{"n_layer": 9, "d_model": 512, "n_head": 8, "n_kv_head": 8, "head_dim": 64, "d_mlp": 2048, "vocab_size": 8192, "activation": "swiglu", "norm": "rmsnorm", "norm_place": "pre", "norm_eps": 1e-05, "positions": "rope", "rope_base": 10000.0, "rope_fraction": 1.0, "qk_norm": true, "attn_scale": 0.18, "bias": "none", "tie_embeddings": false, "parallel_block": false, "extras": ["capped logits"], "init": "trunc", "init_std_qkv": 0.0225, "init_std_o": 0.0225, "init_std_up": 0.0225, "init_std_down": 0.0, "optimizer": "muon_variant", "lr": 0.0119, "lr_mult_down": 2.0, "beta1": 0.95, "lr_head": 0.00697, "grad_clip": 2.0, "warmup_steps": 97, "schedule": "cos", "final_lr_fraction": 0.1, "batch_tokens": 262144, "seq_len": 2048, "doc_mask": true, "train_tokens": 1119000000, "steps": 4269, "dataset": "wikipedia_en"}
MLP neurons of a small language model. Each row is named by its layer, matrix (gate and up: input weights) and neuron, and shows model dimensions 96-223. Each number is 128 + 32 x the weight over its row's rms, rounded and kept within 0 to 255. Numbers have three digits each. A neuron's up and down rows have the sign that makes its largest values positive.
Before each neuron's rows, "fires on" lists the tokens most often at its 100 highest values on Wikipedia text that the model never trained on.

fires on: " |", "re", " col", "ad", " observ", "w"
L3.gate1397:150099153127095108173091109123156077125168157106160114143110164119115148154104089109103161182099098123135107147134122094123143171130128164101083092142131127166169180174084125080102136103126173092152107110081109126104168115085120116104130156188136102119141124071147131100116145137113093125060137085143130153124145128075058128119128157118154146180078118083125116151123109172137121128172
L3.up1397:206125130137089159150128088124108145223136125111136126111168125103076163166144128126077159142073162162136145074100119110111100130112104131111167142104130165105109160129190090151076181146107088145111088119076120093102108138125143133111095150136171109183095065168129097159137150185139135150064155096132110175137134104127123063101140168142123131094123092117085122134108059139169112105148

fires on: " |", " for", " title"
L4.gate1655:058108034135100115169081135143122129125098155078106095060192142110165097140120097122123135156126135125097139128099132143100117154132163119144135083112090176111162139103175095102141129055155157136114118130124098105194121157100132116068145152074155080148152194129089140093139106160153126126123131143113093144132169140127177194059155179110114139179162010121086125111140137142154097121093
L4.up1655:130189185104137126140149135140119138180104105117088112115182052128133123108099158079118141148147193166134124082108120146111122161154104172069123114000154120101092062101214126129131112117147122178107132108165121102190123020117112112099133076134069103117109151160106124155112147126141062164139100075152084117132133173141177145136113139094074120122112162081111126081074097111141113136085

fires on: "eter", "e", "er", "ant", "up", "ew"
L3.gate736:137122133138186097147179134163122106073110131195170136173133164117133127060143033118107096055087117136101145173147136130171150156147159148157136154111136112145157099144106130138143163102103192107118120140146184144106106089075130154115107124099082094124118136126105129103114102156127110225120124139125128121128149100089106186135138096102174092130103186135152160131153104161121100131201
L3.up736:067102131102107112142147125167090085139157137143092107099126109120124082155096172162127141178107158113145111131139148161126092138118107110079116123148129108131082139084123131130079101123092167101165138065148129074120168140089105068132134099163150141087151079198077177166110183144147142150110174113196056130068099102133084150137122071168114132129152093149119091149088158113164193134168

fires on: " to", "J", "el"
L4.gate589:211136097080152169132119064110114114150130057135145157182079045182110145175034169154171133082118119124077135167166194214113135150062179136111148136167097148170142113153183100099132107129081156092129180123149121084107124187203149085174178116157104158143101132170120101104152139112155098118124093162129137162108138198126102119150144141141157146122115096135149113205151144084185144153114
L4.up589:147130065086105156131099132159124094105131133103156197132119103119141120131122096144138143140105086187157082108143127185098188168085121156108139128165142171126117201097145181116095098128094155102156185151102088120076149140111130122112116149093147086109133163145152168044112102154102143087111159162105118091181152148148164142102101135173107138104154159120111149125124125081107116098152

fires on: " as", " to", "iss", " |", "at"
L3.gate1212:114105116097084102131130098130125139133116154081103159112125125172173039174082074116180105175179113128134155135111159158103237117139116106083120103160140115151144136102107099152141065118157127178116142143100144111149116138139116090109120102113170162129147106135160051097095106139160099161139102084075126144133131097135107081111139086067135146107200098095120117130132135155095140104157
L3.up1212:121173095129157157038141135174147173148127139186049070120139105145123102143119179124132104136087134158102135106107130133139108122122126158114122149124131114112150103149076100144148097139111134183089133117112134115139116143093108095136131106151135172105129135087185143119098110181117143092099044119106182168169092125125100121144183104142117140161100155086107067047109085157192102104179

fires on: " |", "\n", "omm", "-", " of", "|"
L3.gate1597:158135168137110162126099096169109149136146146153110190112105152137172108173134137155098161111160159162137153122091132180154146151083136154099055169134133114095066161141112136134115197128076138113054142147113213088101170142133189107171161160165153122069182168121041137110170158177124219170138093087137129213130143095107122095127124115119133084118124124166103168105123130160176084120154
L3.up1597:191130153208180160147087121168119099120087185162137143147147137118142179112069152135141168156100107108093120153108170138130097182106137075112129131109126185163111173118081184126124125086090147184150113118143112141093225132070111182132121112164150096139124133114101178127110071091192130129136071122153109160164111170102126133147140161132106139153124112158126122119099205089117098092175

fires on: ":", "s:", "):", " 3:", " 4:", " 2:"
L4.gate1623:120100136084169150087107119122112140129108142113113171149179128149078163075140173143097145101141107151106162123192110072215149110159100075178103114155076161132090110104133130150119118157173117095146117170143148156125166031139143170139135055054184148168092141121108093121134168160172186119150147135112121127084234165148143147145140083112090119145104134123141100158111127132146172133122
L4.up1623:106124158117093134112125122094077132069166109159101137106215128154188172133156131117129057139108101188118162128089131092135098149148132101103091147111150149086069175117138127115128098132158178116145103115112148098131066130125114199184193108124134124140109204103087138134112156125155183139125066164173128166102153131140148167112168140190103103136141180099153111141080149102115180086200

fires on: " |", " in", " to", " 5"
L4.gate2043:152143111155085089150150096097107176066072138100141109168091124114144091188080127188110163098104102113091059174137202176183162125035112157126080137124130068128143120118157087089102132149115096141119149147057071120149132124121111078217145119116123139143098130109162146081146175150157135093161178152143136192100138097067128104135109150154126120144136093139132146078088106129166117222180
L4.up2043:080144072098142045144154146128153143112159133076105161179091141182165144164100100121143138099103127108104192112205117160111168114176150164159162131102099090083145066058189195085108100147111133189126144094164097144104133129132129082095173115132164155082140163183113122163247177137147221159124115186145076143149086113126138095155097141141130131134169146116153134070111101149079135114054

fires on: "\n"
L3.gate1638:157108169147137078138133111105165101113076129160103089179141097139129089146146126110114133125089123105052118117087158089083070118097128150137175138144116099143075146140129094114136101105140145135106124106099185127096105112126154086129113169131102137092092114122103161148125133162127139190100119115128140073133106114162130184178149160138149123191170125143098101101118167092158133094048
L3.up1638:133144161146159120123182071168140139190121101089141147140140169196126130120094159126147150154141144117102064158120136125125137034139151083114140112143115154138152106118137155105171049169141184131139115058102110098085067174144077153137117067076131110104093126148112153106133105162086202152182099183181091153097122130159169147183175170114093139073139101164116137161170157135120128071156

fires on: "'s", " |", " ="
L3.gate1940:143103134185095186103135158082135152154147161112184101157153101084152124106092129166133087171172160140154162118145148148113142149138110137155153119124174145146163106108150159097082120145165183148084155077108136100121116144069172117112132122159154144084098096154099142136109164107133213176151117167041081184149123161040076071135179211137153086153090130173188110079095141046129156154124
L3.up1940:157145170126123108115074118150133124128133085077184103141039148087168175119142078179130143087168136202161148099186111177105163120106051099185136157167147155113138160168138127172122139048127125167160139170195100143147125138088135109128094149122128109131109116122117113118134128094101163113138120082115143184118160124143109078125165131114145145114126103124109167119139093137195105171126

fires on: "|", " $", "$", " |", "and", "ans"
L4.gate410:098197117192101134139107130084152157137144192095137089064094122117128166055130096119136125146108091112064158050150103127139078087066201136087101095194094126140105174096134121121143122121114151178146142174116122167120132125161108165125112128060116154125142153176190113137142119192114157116150123107138179092099117118145160104180203152166105093136091144170086134084181113103109114108141
L4.up410:127092155132156127149196109131144138130111074134181128109156147101152094109145150111117073168141128118033148101134112135144097104186089125127159083113141126112217173131104129060120104118133090152086101087108106123093123119167130166136060137123060193148128135110142119160121074151118030132126084099118086134091101148139117131113132122140170129160093187077094134086087105151126124097120

fires on: "1", " 2022", " 2023", "2", " 2003", " 2001"
L4.gate487:117100115162141148095129105101144158086137149162111157168118147110086088121088138126113103125061085129155173115124200109149117091076157128081187072106146071086092107187072145103136155128110118129124120182110150104146140101135127119138123149150120141195113128127168113066120131090133127137131073141060164173089114122146118118122101124103116138022144139129096149183124126116146134170138
L4.up487:089108151117117130149105157085183094118107214141161181109148090138127098183122169041118103138085107193106084165165106140156090159095075128168095102131112116120086078142058091116061100156151093088126128119121140161206169149204177157093078187129094162187099079088183119102094154172168140102119109107144162084087181098137127136085130094142149186096154125101079095116081109110094133108130

fires on: "ic", "istic", "'"
L3.gate1593:165192131083157127164109184160117084105125123093086122161131125130129130167142143157088139141167132176145119144077116104133069143124153102118093138141177079138178180172185139171121136111131127104098087094129153165120203163115118113119166177117097075152175090120111125135181130109162110090100134140156126059149170161103142136158129131124078135095136140220142134158140130116144186123112
L3.up1593:146150140080136137153175154131106094161174117175145133168088069145106149109047133143113136114162109050168186093113114110128126186144108165104072104125154149114189096146094116166127082146133113121147112086152104136133082196104174083149078103112173099128127100148101148127108142174180111080107103207157115081141146160163067139156173185115123091154101142117125171141120111109139062119109

fires on: "k", "ction", "it", "ub", " disc", "ig"
L3.gate1496:193117092137163160121111118154116053122100055114118198118111142099142094090135079170125132140132125156151059211116104135119141104127127146107127111146114095160127151150185120169131087182135110183074165164105093079107101098116190182182114131102126088138140085129135147126151099119131082100123109081125077175115142125085115140139168113164157096179126205160137131066138193062108111150170
L3.up1496:131059138196134182101142094167067072145138163146119133118101116123135117151140223143113139124128096107137097142167108105161122134184149131076098131110100071077108132150161075120142102125094156110163139146107083143102143149150143095150161141081151148150191125117152129120115130172111123096145112107138109129128121136111152139181151153177135075131127136136147092107119144078177080141137

fires on: " |", "==S", "==D", "en", "==E", "ir"
L3.gate1911:181129112161176111154138167092097107187098077106170103141121085125146149124162191171118151146092097108096098103080151161088165148165087187137140139157080111137129129124125107090115082154147165132126108060102149093109160166174145030168128094142172138085096105070120115141177140088193110108149095140080118146107096136131100118100211112099168100109145100146150107053072137171160139126153
L3.up1911:153146159118105177130132090071131122154037110177155105091123132127152081152161143122184109148089184127102138155137101113127137114060177090133168152111122213150108134158150157118138120093125135197118135139077170168119088115092146109140120029100156122115117150118117171122073127141165138156111137125153189116125179091170102125111178159085103110134164129137121107101105027080144139182109

fires on: "u", "acter", "ver", "ic", "v"
L3.gate1881:186168127103123142119101173192148152149142119081125118108150112145144142156084106175106113146175165082101113140122141155186151155068116131130162137099124129176130135133151140130132046089132139212110092084147174141139159121105130160174122100079125123181176162103200110113127165170161134073140141168076123115058174082078116109123090133154110135177093161080133156184117157109087145115134
L3.up1881:113150073057169181133204179059095133102070082215137132106064160149132086075109163110105158187215099108139148126072128139125153209135073128144111142098128133149132163180118138144148093104120149109171186143127125226110168102105154102103098112121141060088129099043172194098127156139115121091100105101102127134091157105154140102089151145117118113142114089088136118113130163179123144108104

fires on: " and", "er,", ",", " &"
L4.gate1795:119129166115097119147116121149104136112092143127153111098114094132113163139097118167155082069147114181138105092123127169158142141125129118086093084098107152153156149125091101130138165131158130157118118129129133123104147112128143108102157126117064144180129140152143173131147126100153115139181122143098167107120041178087157128221117134059168143057086147197100162155097172116114122149117
L4.up1795:106132055125126135134149143092135148110131169193113098102164118080142134081113129107164125115151074143137152150111064159123105141110099100166109133126104154128155109094120116127173195169109110171158114057163163099144174093115154096104158134090115179164093121133125150112170093149141166091173123101112153166163114082093181117217078117074107097070105140133121159136078160099142137146086

fires on: ",", "s,", "er,", "ed,", "ing,"
L3.gate1281:074103133123077167131116058125064138108122132114122133086130101170133117091137171157164104118153165120139182202124163158119149131098103086122142171125119160092094156183127141151191121129117130125152105096147145133125123118108154121054148117136123174151149075122153142141115109123132109092102156105136137083104158114092155110112166115132150133185144098078149164108142137123155118104117
L3.up1281:144156131104109153108147123155146085151195124136131122153183082124217100108109123135133171126157129076100128120068122143106174096124136109091158099117068163120090147116092039137135085110106083166137072095183130133142209108204074112184078125093072163086085136044123106098123120102133097121123085159143149148125108154117154082142178167135127143147167074122148085073116157193188157156090

fires on: "ic", " lic", "j", "ric", " |"
L3.gate926:121161093074184161139127194128071156036132155167155126157160128143189137096172198120146117120114098143151167109119168154153110095147065154103110161099156134124096149188117134129099149111055121138111112118074121136105173107142108125114140125175112113061071086168086100098141136068115107121122136140089158107120149191143147154148163189162147141146137160131152105094155133151090156139178
L3.up926:202144114127113159175131110145147144195098122121161143139101104132121183207118163127121158096147124080154183104092126127079078161118179125112079113105153161169109053120109114132155123137146072103132110142122149110121066118161115104098163119131122135110120116191104104101086174052183143137057130113180129079150105177095084165185174111127145115156157081139096143042107137178117118145156

fires on: " |", " further"
L3.gate733:140162087116100119155139071159179191115161177121112143088114106170134162152110148116108115123088147110114169144101119105145125192139100152138158065084151184178044158205170131118149121122147123117084139143122111107108197125178136121102101166186145180119186116162111108117077116105137135172127109134103104179156088101067099109162119101118171133123101111152126123119046132096167102138058
L3.up733:149130165134090074116103119129147146149121171084120089098107171144175152107157172152107140149152150151147103102102057142106143092123094116137062126133233168146083075131189089080130102064185131143174115164073248131141127163068185079189119120154095141148080146149112163171115145143125125172131119122141107206151105068087100073182142056154153088112185113199126131157071137121164155095188

fires on: " to", " of", ":", " and", " &"
L4.gate1497:094116169111185162178121098117132124134090101112189120038158130128086174110070094116189140135097166101089134129177172136135083092170125118138145114097096145109152097172112104079149113125158195171065148172142095104073202125142085103132162086167151163200220099178212143147099070128107150189150119155139137130173106066154143109177105145177102131124130139121111147126163157118137094153154
L4.up1497:092117158157108093130113138126113136106109148149129134161144112103127103132174152142126183128178125150110125093092098183143068130117047057060120170174054096094165071093164168158118178177116133152151134126128086132122185191118136075097090146084118126128169152098154204096121118103158177086130120116120134121129091108128123186099065138172140139121145111115114107191175143114110112160139

fires on: " |", " ", ";"
L4.gate1708:122085138100120156148128141119122125133130134083147102097108130091158115134093165058119163102148136101189180083153090148099150129136159079095139180166059093156163082136127132148087162148103110160122170194097182163139147124122099107144118112151128078133135133188163138150149131110100134118093107093104124109184093114127111150145093166143107146115105145194058175083093104132092073165173
L4.up1708:159045127144129137113091148134106057098172114057129101059126156135176135122141129073137090157117133089152146129103170113154140135056119108143147146091096098126120186062133153121144098096130136116121105217110137181121101097093095126149180151126124097146133114107156114095139135084160105095107137099100122177100096116112104136174168103020143172157144132153130151111085160177162130128185

fires on: " and", " most", ",", "yl", "c", "ic"
L4.gate1637:165132086204134155198136122105119144203123161164137126179146177041103099102155101102125146106134076141111152145159172104119122117163096110117131053140144062174180137132190089105141149106058156121172128112122100133146131101201083059083140174141133111061123122095125139181149145182144174137116145098109089116049135120106164143139128114145199113153135152156171124170154175099157132094150
L4.up1637:155147128164208117150119202128139130163072104161111152135139134139126155116164124126170135085064120171154139092152148082137118137137107067111155120105063172133124108143109142197131117131122118112137169097086150120191165146160160173161236118204152138114081153111163175145151110156096145179142135129093082132098159123089088128106134119151074144150114084108177040096109138137102142123105

fires on: " |", "|"
L3.gate1538:139077086195126166192189112148117129109135125147162105111072080098152122165192174073120140118125081113148121085108112145089147110160173131130134097125064083188091099192147172130141116155108097129106145182127151158118130152167121101067157125118068105151170179154112125119100132079154140110149157111158130060124116128125119099121134139143085153131101166183100161183114133188123092120160
L3.up1538:159093134087128174074155083122103108095148150199131159101129130119191129182161136137164161120158140099145181152124098155149178146166168098141182023120108071149096135124152138067066145199172111163100141131099142159172120107117124090183127211159072058129124106149129118148122134114129110095155095143076113148131091092135135142154166121168120167129087094135116122121126142172138135098124

fires on: " of", "L", "it", "ir", " b", " |"
L4.gate624:148193121116152158164155187085143092128171154174144140142158103137125160086188169164153099145089118127178087134139109120097193147156089146152116170085146174118082084123130108135157117117105122144113155145157171160128158139192204126108144143119166166062120127080142122104092150092115143110103182111140193132056175107169108138121141149128166088145096137106149113104188071087091148107166
L4.up624:133107137098108142192095088156160214131185114176155133116125082071176142135147114091145115089109122142110042160147105118166123185088186098184100136128127144210152062130126125112132113137094177175101167150131088161157124096138157139113112119108087168134100119078148137065121171138136209124124098163145090144106166074125185097127143174074116120129118134112112109135115081138126208104142

fires on: " |", ";"
L3.gate1370:129128111139171112145113139078095116088178164129103114099147182105122050155154084083128141192116126142117117134150183152155142094106165143177147119146121125148131117114133157125150135127067149114151156162080154088144100098147129138082131170124124175104062138151154171132176104215173144058080130141087141130148049153122178117139115099151141155084202085101115121125106133179105137168168
L3.up1370:102091108100092079099114080128165145122123126083112144134133146145172085166174075144096080118112131108120089096112114032150107084109076106142118133104150112093192076167087158142155152052193118142147152098146147130120144141159104051125129143065073164074127131137142108114160136150104085089150139139075135121119133076107139104079179125143136155109131204136141120061123067139138159102148

fires on: " &", " /", "-", " and", "/", "–"
L3.gate785:161099141118150154095120148181117115111144133163131115193127131143185142200127127114096146161120057094145106143132129170137095183102197068204113145182090117142157150143147113116126179073114135101162159161145167097140130119132149177167168138082118153086122129196125102069141129168129066066107113136138077097041144165094115103116139107103132103103124108095078200185111125117129124154117
L3.up785:109128083123152229168121118126121123133076126124134145063166108124100132152160140105097115141144125128099150185097079102153125152146088150103154071140102099157101164109089105144116115138236118104137084066179137066120110115091072133120111121130134175115151133125110177116165145154121134119144103191178143138109139102121146079194146162160130123128081153160130165094144111162097134100123

fires on: " |", " –", " of", " as"
L3.gate1092:155105127213178122143063153105162133169113159147167166100158051116139087132115143111146131160132117138116160116110162108161168117094201118081080106131159184200190158214071152128084160159146085165091149128104087120196145105165106114122142139114156131127103143152117116131159145096220137107112174134102190140139150129101120098175144120090095082136102142119105123159125099155038174120148
L3.up1092:077167175132125134097114125189151110082122121061180147143116105166115146190179156146086153163092164114083175076137128180183096126087143186125093137140089115108166188141129085114095082159156139013137126128161166099146180079068139115121122051111138130142131120140190168140105117127068149105054156139177117115084095130168038154169096162124149097094158133129127137110147161146088135159099

fires on: " |", ":", " of", "i", " by"
L4.gate1222:117199073068115159096096103140166169143111120130145150138075104174104100130169118197128188155233097117135139139097105132149188111203104131162114155101160120091160128153111133119113149121100119198144099141190144162125082171161122115138138129031133062133143116203056107127118158081114143131149097146152202120127145125102145139183112124102139163131088100106125189153085082147169091114112
L4.up1222:147135112107129141149077124149174117174081106191087135104117165161125170147152147147156141192187119107148167140137139165112144163110140152136113096158144155099158164143130129128128171173140108142127144095154074213153142146195127117130123135141019116115156114193105118105114132150113077136124138176115158127124155123113092126106166142135161107183144177118139090105076148085136088111059

fires on: " be", "ill", " Be", "e"
L3.gate157:109133158071134105192203118110116101126209125177145116138126119156159094170107131110063136161118164066125129085119157134105121110121163159128136131143114151160093107061112138148125157138133103129178139101189136123128084102171082060066160127101149114136131144174145117097097125154070159127097166144099162118113164130067166147154146099147153109153157129078145115124144128130126093173068
L3.up157:042090118080155154145098210110117151074141155164132072062150089088147120155133102092093152085100104141141094094112121211091109118133129174092076098130129113080096133128119090157092128125111099159107087163098184145138107109088156123084145165102156112159150149139143137127185079150109114118186135169084137068174155073114129150111133136135143078140088096107137106125111168101120120093085

fires on: " |", "it"
L3.gate6:155188105125108148145108092172145070134149098113142160099139161165162140142159150140135136074099141130145104160160115161102234146122161146078124110145111084120128148127160158109122092099135170067150189114115097053137146100130197124119125122090120068142112119141107143095123123132100115132081145176136145085163145126138158126059100100172165101120089211126059162129085136158126135200120
L3.up6:137089104157122123084088147183106106173135136123128122072099130123126142201133148139180117107117112085115156125138107131123129167147098070190162071051119107112068164171144166138111165132092140063142130116062149207110174152109069170153164069123091102149187146136084151122098151065189132102146178152139180132156133140189128154117129151110117117110108179146107133096091137142138138082163

fires on: " |", " from", " GF"
L4.gate351:135122122126096087144123140117127135052090183080085118163152113164144139129148151136086146091146100090116117183155144138078118118096154146094154124116147139101116085049120149113182077094146154115135196097159114174189074139128130113096104067148082102113116148136108178140125178142118088125128088167082107163121140134148114144094156141112134186108097098096101133130054155059144117155153
L4.up351:095113183115138181119099129149183098109139120091150137109156122141191151157066117164140145138154090156110153121119167102117096131130179109131151152155154112174072083067143147053197103088141108128189145087108102076131155117203106092189140136115166082101079179113080066213131197145126174149135150069103127087111161154152066146137123143140135095150068113134140116184095153074106052207119

fires on: " born", " died", " (born", "ia", "es", "ab"
L3.gate1629:116132149108138092191085125112146133119118128104148171172164058065125119127127067086136122054103106124114151163149097065124153182102140135122130109115166168106090122167188131102147155076134173091091094153162150109107109150157138158143167135154169131136111102158082066119134116091105149118134117082102119078136094152148143103168114137046070105175172087106087155128126128081082110095096
L3.up1629:095129193119163211108117121100151170080145073161187130156126149128133129138110165128056129155110087140109105141172165089142133147173134097104139107121151200167119091114168104190115103118171130142086114149138137096138085130102119135153102096139130132091117136102166140110136131136183166094101124155162138119063176095127127168181124161078121108140114156128185142129157232132060138131145

fires on: " |", " by:", "d", ":", "|"
L4.gate581:147137094084191158115136090131169090182134114116122124128064123144146093106152101124105147141149142125142185091123128098123168099127149066160158151095145116096116088097130103171128158132106167103135085164209056152070135140143166152061167145133088091152101046176157128112108085102119094084176130169101177114069101126129091139089115135147126095154134091109157093151150134101161110127166
L4.up581:149144120104125070193144139139129094092156137148132118108127116128119133087154129137101164186098120086148148106171157092126121134113119110128116163161135145179131136135105174161073132171102125124104113140160119115123212097149113098108116109148095137155104188145121135123129140157166088156129137158092159144055122102123120128189145109106179056124117130113124099092113115151142112138099

fires on: " |", "ork"
L3.gate194:089179075129138091204126089185141094080131142099135068155123124085147134167109121134132110129126101147139049120151113125113113097121125082142084120148153111116111172160105135121138153154112159072088138147134120133157123132141124119122156148181146146117143148124060134123112089178090143152057171116144129119176092098103092137110100134131150070167117128099104155131084172092170101179126
L3.up194:212149105152165183178103175111210104108128175124100175124150112134088133155152168134117125120118173128135182146133118130033124138086127180113127123117122158143125085145187109161171108095151175156104127100118112112146129117095099150126128111137137116144128179139088127104184129162108076150150106181122093135132183153182184178122159156132134120167140184082084183130096112140141177092110

fires on: " |", "p", " not", "t", " played", " and"
L4.gate1493:126157087123122182155110124074126130114143110207095145088148132177125123149122102118185119149107167119074120096157074127176071188082070139168139082132138053129182126142128231081154181086165150111214112153192129089183138079111126155146104167131120180118155167128142111152113115174096127150131130143176116176069095124086185130163169124135102143128161111110142098148123174197165139115099
L4.up1493:152066141116122112129158096091147108127123101119145147168105123106096092127132074102108161149156152129105096121166144122121093122068135129162078190137107089112157155178090154133175096051134136130176086129118146146067134140119119136157110139052130154146105128060142127141037117127073098111122088115153093103161089099215131081120144143169149137128159057136136103062036087126138093140184

fires on: " be", " O", " I", " the", " had", " Be"
L4.gate193:124138133104137139184108145127121169120137128107146126145123091091144085087133131150148092120139165099127069079126187173136123090151103116106139101159124184155123135154077199187167137081140064106111095128064102117184142098174094132107102102168099153102144156143201135151098136191122113098166156133149046137125191117079136136142062041097122091156088175094176163120137124111149175151152
L4.up193:116156093121152162165145092158110154087098159077164105115128147131135128172127112116100134112087134090014146145113141147177194062134122126097102148134128154066063103117098138144089077088151090152124153129140143163204154153193093174068143131076119130093186109092129128126163153103152141139149203148056130101096142142129131157113126064132118030114147103144163168152112101114116130102170

fires on: " as", " that", "\n", " said", "\",", " was"
L4.gate657:178136147094116160100144163130058096115091160097100114162103106074111119195119185131135107166097105130144116129102166132113119134110114136162095115122079165141094136114155095062132141127144121053117137071155118087129151080107117114124163141052161144085082131138126143104137145155125125133108172074081152131162152139179075049168153139153143105121150183149144056142125087116109166064107
L4.up657:187134125142180119093142170216120082075118044115108176124147135130116179173162143161105169087142127143063164140081074137115107103125145151081132102088114168115163105149148118102199136157076158148109186105172108191124169158144110179163109095160081102145137070124100102095171103201160161126112111113178079109191146169140151171113180158130145150229142088123098115159088149057126088149163

fires on: "s,", "es,", "),", ",", "a,", "ers,"
L3.gate1929:132162122047112086052122154114200119118190127105144146159105207104148131139138164102168148126141139121086130206094152091104161171126098159133201166160079158110105139101156073171142150135142088123204119090124171168121115134094135121165145171083151087127114082121147089163087137136159141122114103098156155132135181092114115159112171146144164147101052147194137107106112185125142064088126
L3.up1929:117139149123144104113210105086089075132138110102178138144098085116118051151165103135173134179082122084102164166116110130099121147067123154121143133129082142109100078124103090139094117122141100199144086089146168183137130162119086097167100088123154093119107144182127110136128145095183135178158114148126144127167145100179166070077136127142148130120139147190123114000142167128127088095145

fires on: " |", "\n", "eb", "es", "if", "ad"
L4.gate1340:048127116120112106144144175111118166094094140152114145107134089152135071126105048184177129151125137166137133108139218107140109155106140094119087145185105111155112099173115105104120137183105091187116146160172167129128124126127142128119162106062124183132057163096125108202162111156138149105149165118139137141145094096056098144075102173098120177151120130108107134116138128132120124062111
L4.up1340:177130115105151106053147060095155117110178111170182177115185124174124162110077094114061136200156110127157095193162137118070090131132137119089184171207183102092165058073049133112136135113153172102036114116146105103116171116176129111106056106158178118104127168125063136155087118149116152173150124151122123191115156122151119158164143126094154131104050109116070107077169115121104099143191

fires on: " and", " or", ",", " to", "ü"
L4.gate67:135076155150132175122113107138123103226119162081195099150099135115164104136137130129139140153144157162108123123064126120166093124166068109141159126164150164193150075169124079115126137133185146138121118115148168177190127186167077092089196183146162192131128109171176098079164145164148129126087112134099120115143146067163185112142186101128168119109037151107103082120155078113132167072119
L4.up67:136062079195139126111155151151144126178135114116150139119139154142134051132144116159170159128134117133167127121127189124148122140165169110095147135117185123177151098191079151095099122148139142170075117108115109197145143102168072119109097101088186158132071111170084127185161102163165115153120178149131096164121142101090168122126071141113106170119098161104145094108092073103129120155187

fires on: " |", "|", "\n"
L3.gate1729:169065128106181128136130067200117123109098053166115130119201057154165177163094205096134116102087147147119126148157077051160115142146110146160094099125162098170123166164122140059124148128138070055136128092136128047114155109119119126130067173102170109091081127121150174130086151090098108162115133139141053087118103128117136173141105092110111045100101132117103107152097132108127085142201
L3.up1729:192164136101112124091110157156056045149101122149111103122133149134134144181109137127106132114145170153130140092076125140107079137188101055141087153060073127082160135133111116181082125125137094118196142138137134141084163155175086136142089080175093102137143091112126137156114120112183137155090064178150115118158157227127133140136076152098152122097096138169139118151146085149122066135106

fires on: ":", " as", " was", "s:", "):"
L3.gate651:117103109112121140148103073148119182110086121147094102142116158111161124128127091145086163107092104137175093071098181152133073093167138157100147121120136205087130104092190134142183155149148123146138137144153125120094137120160099147132096118070114151140127085116164181105140157163150164110133100157215112145142126140116107145147168090131084117103181136129086122121131181167206127093069
L3.up651:062086129092097178103148209117124156079140100153128122130200089183161185087140111108142098100143129194174081111107121169127115167122081150091101141113119154115068101150171144157080198090106102059140148116141101037098127130111150094093157103094128134162101130165101071121043126047128150105161120150131091129155101190162125198169104161127078118114178106115111141130069125113164110089193

fires on: " of", " |", "r", "c", "ship", "ey"
L3.gate1678:131123114160146169147189112152124103164053126169103085123100130138141168179187093091153164114157114050101177119092155115131094139093116106100057156138099187210192090123124139181145139117166131122148200125138081193171167168171134121056141092125147119107162160110117103168131131122209127120083072118189137156131166093129141165090097101102147114133155105145086103151162224144133103104146
L3.up1678:097055098142147142111113135192171153143082119157155156101138075099127159127090136173076116147112079105103120100160164125127122086038137104153138116096185190155152103163123151084113191137117180074105062124145185186189131117135126090133141132134135132114206143092121110135129129087162107139110113035184145151107095107130151137115136133121209135213137073144131137084181174137115113117057

fires on: " |", " %", " W", " +", " Result"
L4.gate207:184137087142130119107117207098133114145124075075105089119090051114153171147139147114092148119181141157120122100129183091138123147086159102115125077079101165084188128043137122122152127103144177142131137111135147124173147158136083167116138149180123092071084138156110101115152105115112175097106112143034139154135112105147136139161185130103131112157097158097104126072148134175138154163123
L4.up207:148065144155128159068138176121126051132137102072148083150100122050134152147124096057095177112088101180150156151111173106160130158114109123126112113148126136098112122143138114051138114182110115136143119117142136182102103117226123110119155121099105165121085182130118135102130149152181152098071173091089148127115149168138083135132135187136069097164172100122113154115146082138091119083126